From a checkpoint of a small transformer trained on Wikipedia: width 192, 130M tokens.
MLP neurons of a small language model. Each row is named by its layer, matrix (gate and up: input weights) and neuron, and shows model dimensions 32-159. Each number is 500 + 40 x the weight over its row's rms, rounded and kept within 0 to 999. Numbers have three digits each. A neuron's up and down rows have the sign that makes its largest values positive.
After each neuron's rows, "fires after" lists the tokens most often just before its 100 highest values on Wikipedia text that the model never trained on.

L5.gate58:479514526491527526547536474489459523434537473511525489528508506524433519512473508488471475424478473428535573504529512478507447500462533522555455511529485540482529438531496436493546500535516540472503481526501472519491515554470479432474508419472491545497498468564504461455472468489433493425475561530435474442504456523479457550442515429555608504555446507592505384431513536522474438439533
L5.up58:502566450533380557570515517526544519522573491506448512563523499503505518514530472488509508551536521372606430461545475540542501502499464486507428466507458533544499473547515461501552480477501458519532554392547505531483420507423499532500520502455484593531507514476604507505464515547440500554466435499473482561521429501485466543529552524548449487533477512545488502490502542546499536468517
fires after: " w", " D", "d", "ew", "w"

L5.gate138:517584568548496465527483447487507463477543472504510515420497550622466489487474480525519500557496489513473524479452514515474484455572501500532558512522544540533494414502429464525497534533500439522580519432465489499522512558488500469441496535480504503478490463468513541468483400538521447497506529545481530557468431409474446495508595546458448521514450520437506553499492515533479552486443
L5.up138:401469502615536462517519471559441536463517468552477499556484448492505500497467520480515589461501506485511559519587490445509549510508484553590574468525460526542576519484486447458547516451444456500422434486477535480507480527475477514504496428518512505485543513483471479463504507474532494471461476502562489448519486525506505458400485457436495395535483521546500452481523492482456488498440
fires after: " |", " W", "w", " h", " w"

L5.gate192:479563516532533449467495497534461459514479455484488445469513492522497522475460535471391492479532483514487461488506490493575472449509454470461523535464479502589400496472473510602509525558578484457478526414540476476479481498457487463545519498554431507479471544532520524501492507485522468536595494524483588476532490474551563485518509453441514456534504516429553489530533582494435496467520
L5.up192:547494556458458533539491414497442476573475514463500554493487545499436558481544490517419454512508565510478514528497514450514484476498530531495511558461528440414539486498449498526518490408510441498524448442533558524495482474467437515460536445499515499482498478548447521503503451472517544508513429445572523539457570440523470542505589530434504471464430563472475489495516519560494461465442
fires after: " f", " L", " l", " ro", "ar", " he"

L5.gate145:472462530492587488509501591515435418487503460516469500462500512505533519473463534501402456459524509469515494541507450506555518525444515446497531485536604487490538559530532479463539539442495427466492494458505469532511513578493536460472455506548504446528489528500486528505544456540480488527425516586414480584580484507503561572521556490497530479553463487526482467445488549535561508474577
L5.up145:448580523428444507423410545509491567429523536447510532479483494522499516480487511592523533528423566442505433474501397541431456460477492475533528524473492489549522497464497479400500498425542475476482502456464502488500511566501557515509546464454499480520515535482544529483443449524555531533508491554486523543544428586522493553474505524415471550437498463500491488457512512544548503502467
fires after: " d", "d", "st", " B", " D", "b"

L5.gate11:532510417499519547539533462525522533469447560443501510427492586607502491503559536527528532504496472535555509432573451413564524559538459535431517571495465440604528392557454488526479524527486497483449534520478527520492504575484418523523497477513483540576486514462498466522452490511573455498539511566490576497448515552446463544510525473461515522511491523538502506449540452498489497470439
L5.up11:491449508540492534487414490482487482470484541526514552502436510522477519382521521495551525516451549578517489505571492493497523501478508589517618465533508455482513550500481465505421536528457438475468476520458477519509477568478556494534526466560514454536508534489572488410512445528427525507508496489501469479423437460561442529450559515478530504543495433490525497445607542478563420500484
fires after: " |", " W", " ", "}", "T", " m"

L5.gate98:481424469496464457534546458427514476498540480504544586476478502451506562579525523487424557530413459435553471504466439536502507514593502502524540523499469451478539461519411536534487516527497507428488496489484515462502550534476447459558530426537475494468549482527441471570479485497492532489478540490452501521450526529511510533531572481444510478523483540449529443499414501499504497540576
L5.up98:479408467471497484533503514482489530500509524527476562471553452464409543567537511500427524533467519371518593525477488506478516517546519589542555552493519452434490476472513485495480491518470476575532405535525557511546403460466491461452562520537533520548510521509441472537523514534479467494510464451519438504430559481570497497494516489459502547537520537507475472489435510501512526542547
fires after: "l", " com", " Br", " l", "v", " "

L5.gate22:526485498428527466505544484495543426467563583419529524496504471504490571516541498413549476447495529472469509464508452498544498512491437462512529488511559482539474475504519528439568510440483518511566527441508424532467516504475527446504498526469488551396490480475503391522456479569481480501582541503380529512513464487515547523540514461452494416553509582460512514477479515511561513582551
L5.up22:488506512524462640466424552435466493452504538520496455485478528512505506598466550482483489415483437523513456481551469479490463505560515552512559486486514497419422467469539474518547487437511520461486515499515502434499426508535438498461566560496524487450557470506490535530452557484475449544512538552536511463512532442504472555524480451518551438587477467549564543452507496491444497489464
fires after: " d", " r", " ind", "t", " con", " D"

L5.gate300:503532479531483533499563508446528532496490417586482486450497566514578479498472447485507502452483439506532447476549465497480527530563485444479588519530485463471463471526492498484539534542556511474480552460484517472489532548497493469553488506468431472486476444551525472479513446509505468520509607537503461459496528555501533594503540507408538451514479502531478459471430514469551477459467
L5.up300:484497518534468561553501528498550535490508572519546629503575501458541490484518472459580548495500520486483490430578420451539532522502495539487478563475494475432522570514447528460527537469525530530494542507503533449554487522524493501477573487467525532526543515540558553540563479524474478489528548496558489484458504410509538543470476490535570454562500524471472517548509446489506462446446
fires after: " St", " m", " v", " t", " T"

L5.gate110:529529422504537495470580420530464519492472466565517481449528543501535530521476470464474536487406461501533486487457495604501521581502503535472525484560488470536490468453479512517479511437546509486462582477468451526486492552511437479455404604591436517452481471505507500482458483515536457518483567573411516473518524522432540490494519470452489501495506521480484537512504525515543467486488
L5.up110:517531423541535554447587497568520518470454512506544470485552515504469470468508542498499473502483525473521519507492494541439461543496547566370490465458507482485505530569430531460475423471467499530484565462499517523568469527469447450428436526495499552555515520454554479493502575499526472510505530512498476496496535526513512481458499479509506504516507472521425537455476506570516519461458
fires after: " t", " s", " g", "v", " d", " m"

L5.gate225:516419503499471491507501480490484526548504494517532484517456489566520553488459498569537504484545487550497512498436540514510550524526538500550494510504468498513444462475548387517622534514562544503474502540450430563435487514550552471436445530451474507523468481469485554545490462522504489505456484562490543527497414476429483526466588431490485523447423519495521452503476554532523451461528
L5.up225:503567497541467507523505546463548560527482476455554523567485486584586533489511566584473453515478488481479540504483507457532534490396435461509445514465436555483445471498471444479471465542517492549491539554491474559460463483574521535492473514446453524555471549519510479518484534479466512455540435527543451524532449539457492472451486430517446505518464467469531521567502503578475453425501
fires after: " D", " M", "d", "he", " Mar"

L5.gate250:507434542538472532461435542516443505464495534577502522512544520588477512526512527523431552501518513481589514538544441548488489536480519489566506542525504439512541520470559533590516514598526492485507546466460477507455496558488472483489519432505478493493475510456541559510444446482527495469431456521471505523499537502453475552528473521502526461480485487525477481406448585506486522488457
L5.up250:452552510510491457444491510425438460508488579515560548506471512543468534465521553526474605482494404496486524503484493594539505487429498478469501487563478469495528523473510487479495484442508487495538496505466541550487529537505558468493534492415394512505489528525501468446570468430517534524608530483471521512537434513497434534483487519483528448506513547503472471523473571515458548521428
fires after: "b", " b", " h", "h"

L5.gate167:628517497465509479504601469530515514534476441505521517523540542511402524519513512457503520462435526502478519487442506470459556491509477484491555491514489413496562388461494436480491505506419548462623480468378463517450467521556565520508375496501511503472491507531552415521490441524552480474503499527443521468507488518506493501468484472463456494513437475465480494429516449466509480519511
L5.up167:445493563554467467527448513536505517559455507490542452431577455479476505472523538532484450498445548528487504537450517541499515378505444515546545511565440496525462457458545451520472473512463453468453456432494510456521522487524524492473500451467540514550546544503472518542528520550449469510437475506535586493492537584497440569462470497441486475475463522494490499420494583558487459502518
fires after: "p", "l", " t", " W", " w", "t"

L5.gate287:495515529486447477516529508440495507491542557465442525514471527521537511481475493467468494439463486453497551502388510493518494491554472497579511536487490459531546440493539457470546550521457540485545436513498498484457410545466511477468553556559510403496487491505482530563519468452481484505502525488454517481494521524495479595401504514563507440496380559472544471546429501520445531511529
L5.up287:479515469487500448461448475568497475520448513434512482430469501487545451546482407477547483426481488509409486508455503577404539460600458568517557490505543533483482469574446547478460488496521475552452495485526506536471500451491577518463581462471516485453487499464495505496469474453508453533421498521460479578419558559532456571526471462504549458473440515462512492504489493516542544523505
fires after: " col", " Col", " com", " ", "at"

L5.gate37:489582457541537509512533487510518514473450450462476515519485519617557498513477451523494557487471500515479538507451518486531596522545507542562461470492628560614496526493431517533536545533494483501486524513483530533471513518494558526466498526475543426495488427483552553467544506481502436508527501543472457496538518449480484483445476516460431431503469520439492474416424520518468427578472
L5.up37:493491502497509538457508523585504571491536485478564469531581481569388475450488475436472511486411523502516523500498498554541507470504547535574432583463527456522548523423526525456517497458500507544523545511521473432497540492492523498492430458511494513492501575416470492436448498488506533477498500521524462489489492465530497450508462499491542466525474513506481476496474466444485494469528
fires after: "t", " t", " T", "ot", " d", "ak"

L5.gate53:499508485529489482583548440454515508516527472469453559511481564460511455502534496517509549468507462503462457507487451437449462486595531472513510482495465552545451481432537595530585545513493513500458552535488542489516554506467437549462480458529500538488509484535426425572463567521536482484589531535483477562545470542448492555533471585513484464474496492477571475461471506512433439514487
L5.up53:476491491498516514511504447422501589526516462510471540461480535492515461504484409491503617483492434511477439474466426474496512523463456513542529494492587482445468512480531520556473573469481532525427422432508545559496461414506464499459455551475463545503433428498559491523469575546472529525464537558510464473495527502543528496512458552520428557485478468501535535419510520506500516435463
fires after: " ad", " c", " C", " S", " s", " re"

L5.gate139:492442456456500536500488541468507599551485504495541518488415578530611586551513515519491448510539457503471463482531439504578541539513494492508521536476491490408525508553542450483563521515570508500606526518558485509486547552565514428520475559517472471508440485466517477520481525583476453471519475487512549472539572529471507453442530511526456527435468575491483508533404502472502517462492
L5.up139:521471427572484482448487461460536528537488518456474508477440551482551518560523523498533502476500533517460502493535525460467460576458539531496533518478472581446506504595456583553464478482530593519551535467454526533503475548506505473505537458529515492559440440475559538570520439511525485488505519553526543512498520448471519543503522547548496456493468556503452496522463537499447447520464
fires after: " St", "le", "h", " B", " Ar"

L5.gate237:567509557443497503437526555581505494473517438487477460539494495537495503531444584509548511492530517477444488416472539479511499517525434463492514518478486523521551459452592520473525575466484466448529464505457499463468544483477534468598493587463496556482485512457482502463483533541497476432552570610474497393475460511515471474511490456538540545496480520486464490452481461503496575476468
L5.up237:557477482481467457486524519493564477541442477466440509533493540484435472510517500457458561531507442545378454435491564449475556488484439521523472498473471492454573527455581519505510496458509546482479519503475489515484526412453475450551503538497516559517530473500547514515468467501493453509528494489465499491523536548459412416429421525481522496527493528487586530561450459492442471526478
fires after: " P", " d", " A", "est", " Ph", "igh"

L5.gate227:446548453390512511454477482435506444477493518484444458481560533535503496578476419447505435539446475473519461440490505498534574464572491483504514534491575478505508465491427489467526538465528513466528573452556533489489454539535484444507429508523514535514499450434484476545455439540518473483513547548576553463475513524493511476500533447462556485543406533433534482480516574507488507551425
L5.up227:533506442480527550515518523485419484454501544546432500565440506513533547481474516517508514517460546504465585499499466604525494543466494423484538494459548581519470528485474462466508492493481432522452460596555497583438551507498445530488531511499498504496493472506573433463468484520503490503409488557562467495507507448454501647495506431479486512485474508529522534459462402468507516522500
fires after: " d", " D", "o", "D", "d", " m"

L5.gate244:491552469535470507454477535460427494547517548575528487492513544570478567498466489487521530603457527509526482505533495555505479535503537499508500578563464510499486476529487489487480533539548459442473491566446550511508535524468475418546514546481533431518586446500480511472513480513531471475481521501472510502552529459504580470421526528512424549544507603480473503519503531530485552468470
L5.up244:470477520497535459491503508558455493463440559540566533551513514441470474473465446436466475480463519506528520518472484487454543523447677555449445407537506563546540539454507523505484503521524514454466476490494485460463459481574490552491522437417475492451499464497536577408516495483461491435463521486535543526491519477541508477443390475446543524469444479502499432444479512514479514518488
fires after: "h", "y", " th", " h", "am", "um"

L5.gate25:452527405493518479516464509410502583561441458482476534470505567483558593546505540477500540540497540412471497456438510488491530492493526453465550536605530507467495531524517539551510499480577510462543500468490552481489502581506567451439518464494479464448496473517476539471487515490572515517503484440523528518564551502458556559493482461466494469502533509473579529589518457480533488524489
L5.up25:550484538456487507497516509507515470488532460506488512519430500528506543501487496540532478515370503497445538480599562443516480479543457541482585536457495455466550527554508513474555468541500553479555528534515502507506555459514454487491465492491584451423534526517477499528502490513562448555457470507484483554454465419459473499446492529518516530494473551492461429377499523500498459432559
fires after: " L", " C", ",", " of", " Ch", " l"

L5.gate116:502497526528520430505559512515555462512472482442435485513550550541439498514483504558495538488524509491526532507524545517509570455542532477574555463499435417493499539514522470520581552514455479456476486568444509487458524453567516488532451542550490570515490493474467524527443541528531389459535533436589500427540498534481543482483447523489492451491428503425569481529496520501536531518511
L5.up116:508471510429537506519415487471477487493485446483455463512492499529568515461487450527508505448503483494461476434506468497496498487557458509418502480502536508533464481433546425488527500535456463543478434546489500505517502510475476507495463474532429429463449485461473518435447507490473443465512516581396491468498442450404439525540540585487514466478494504475520467460537472512415577380468
fires after: "p", " att", " S", " sp", " s", " per"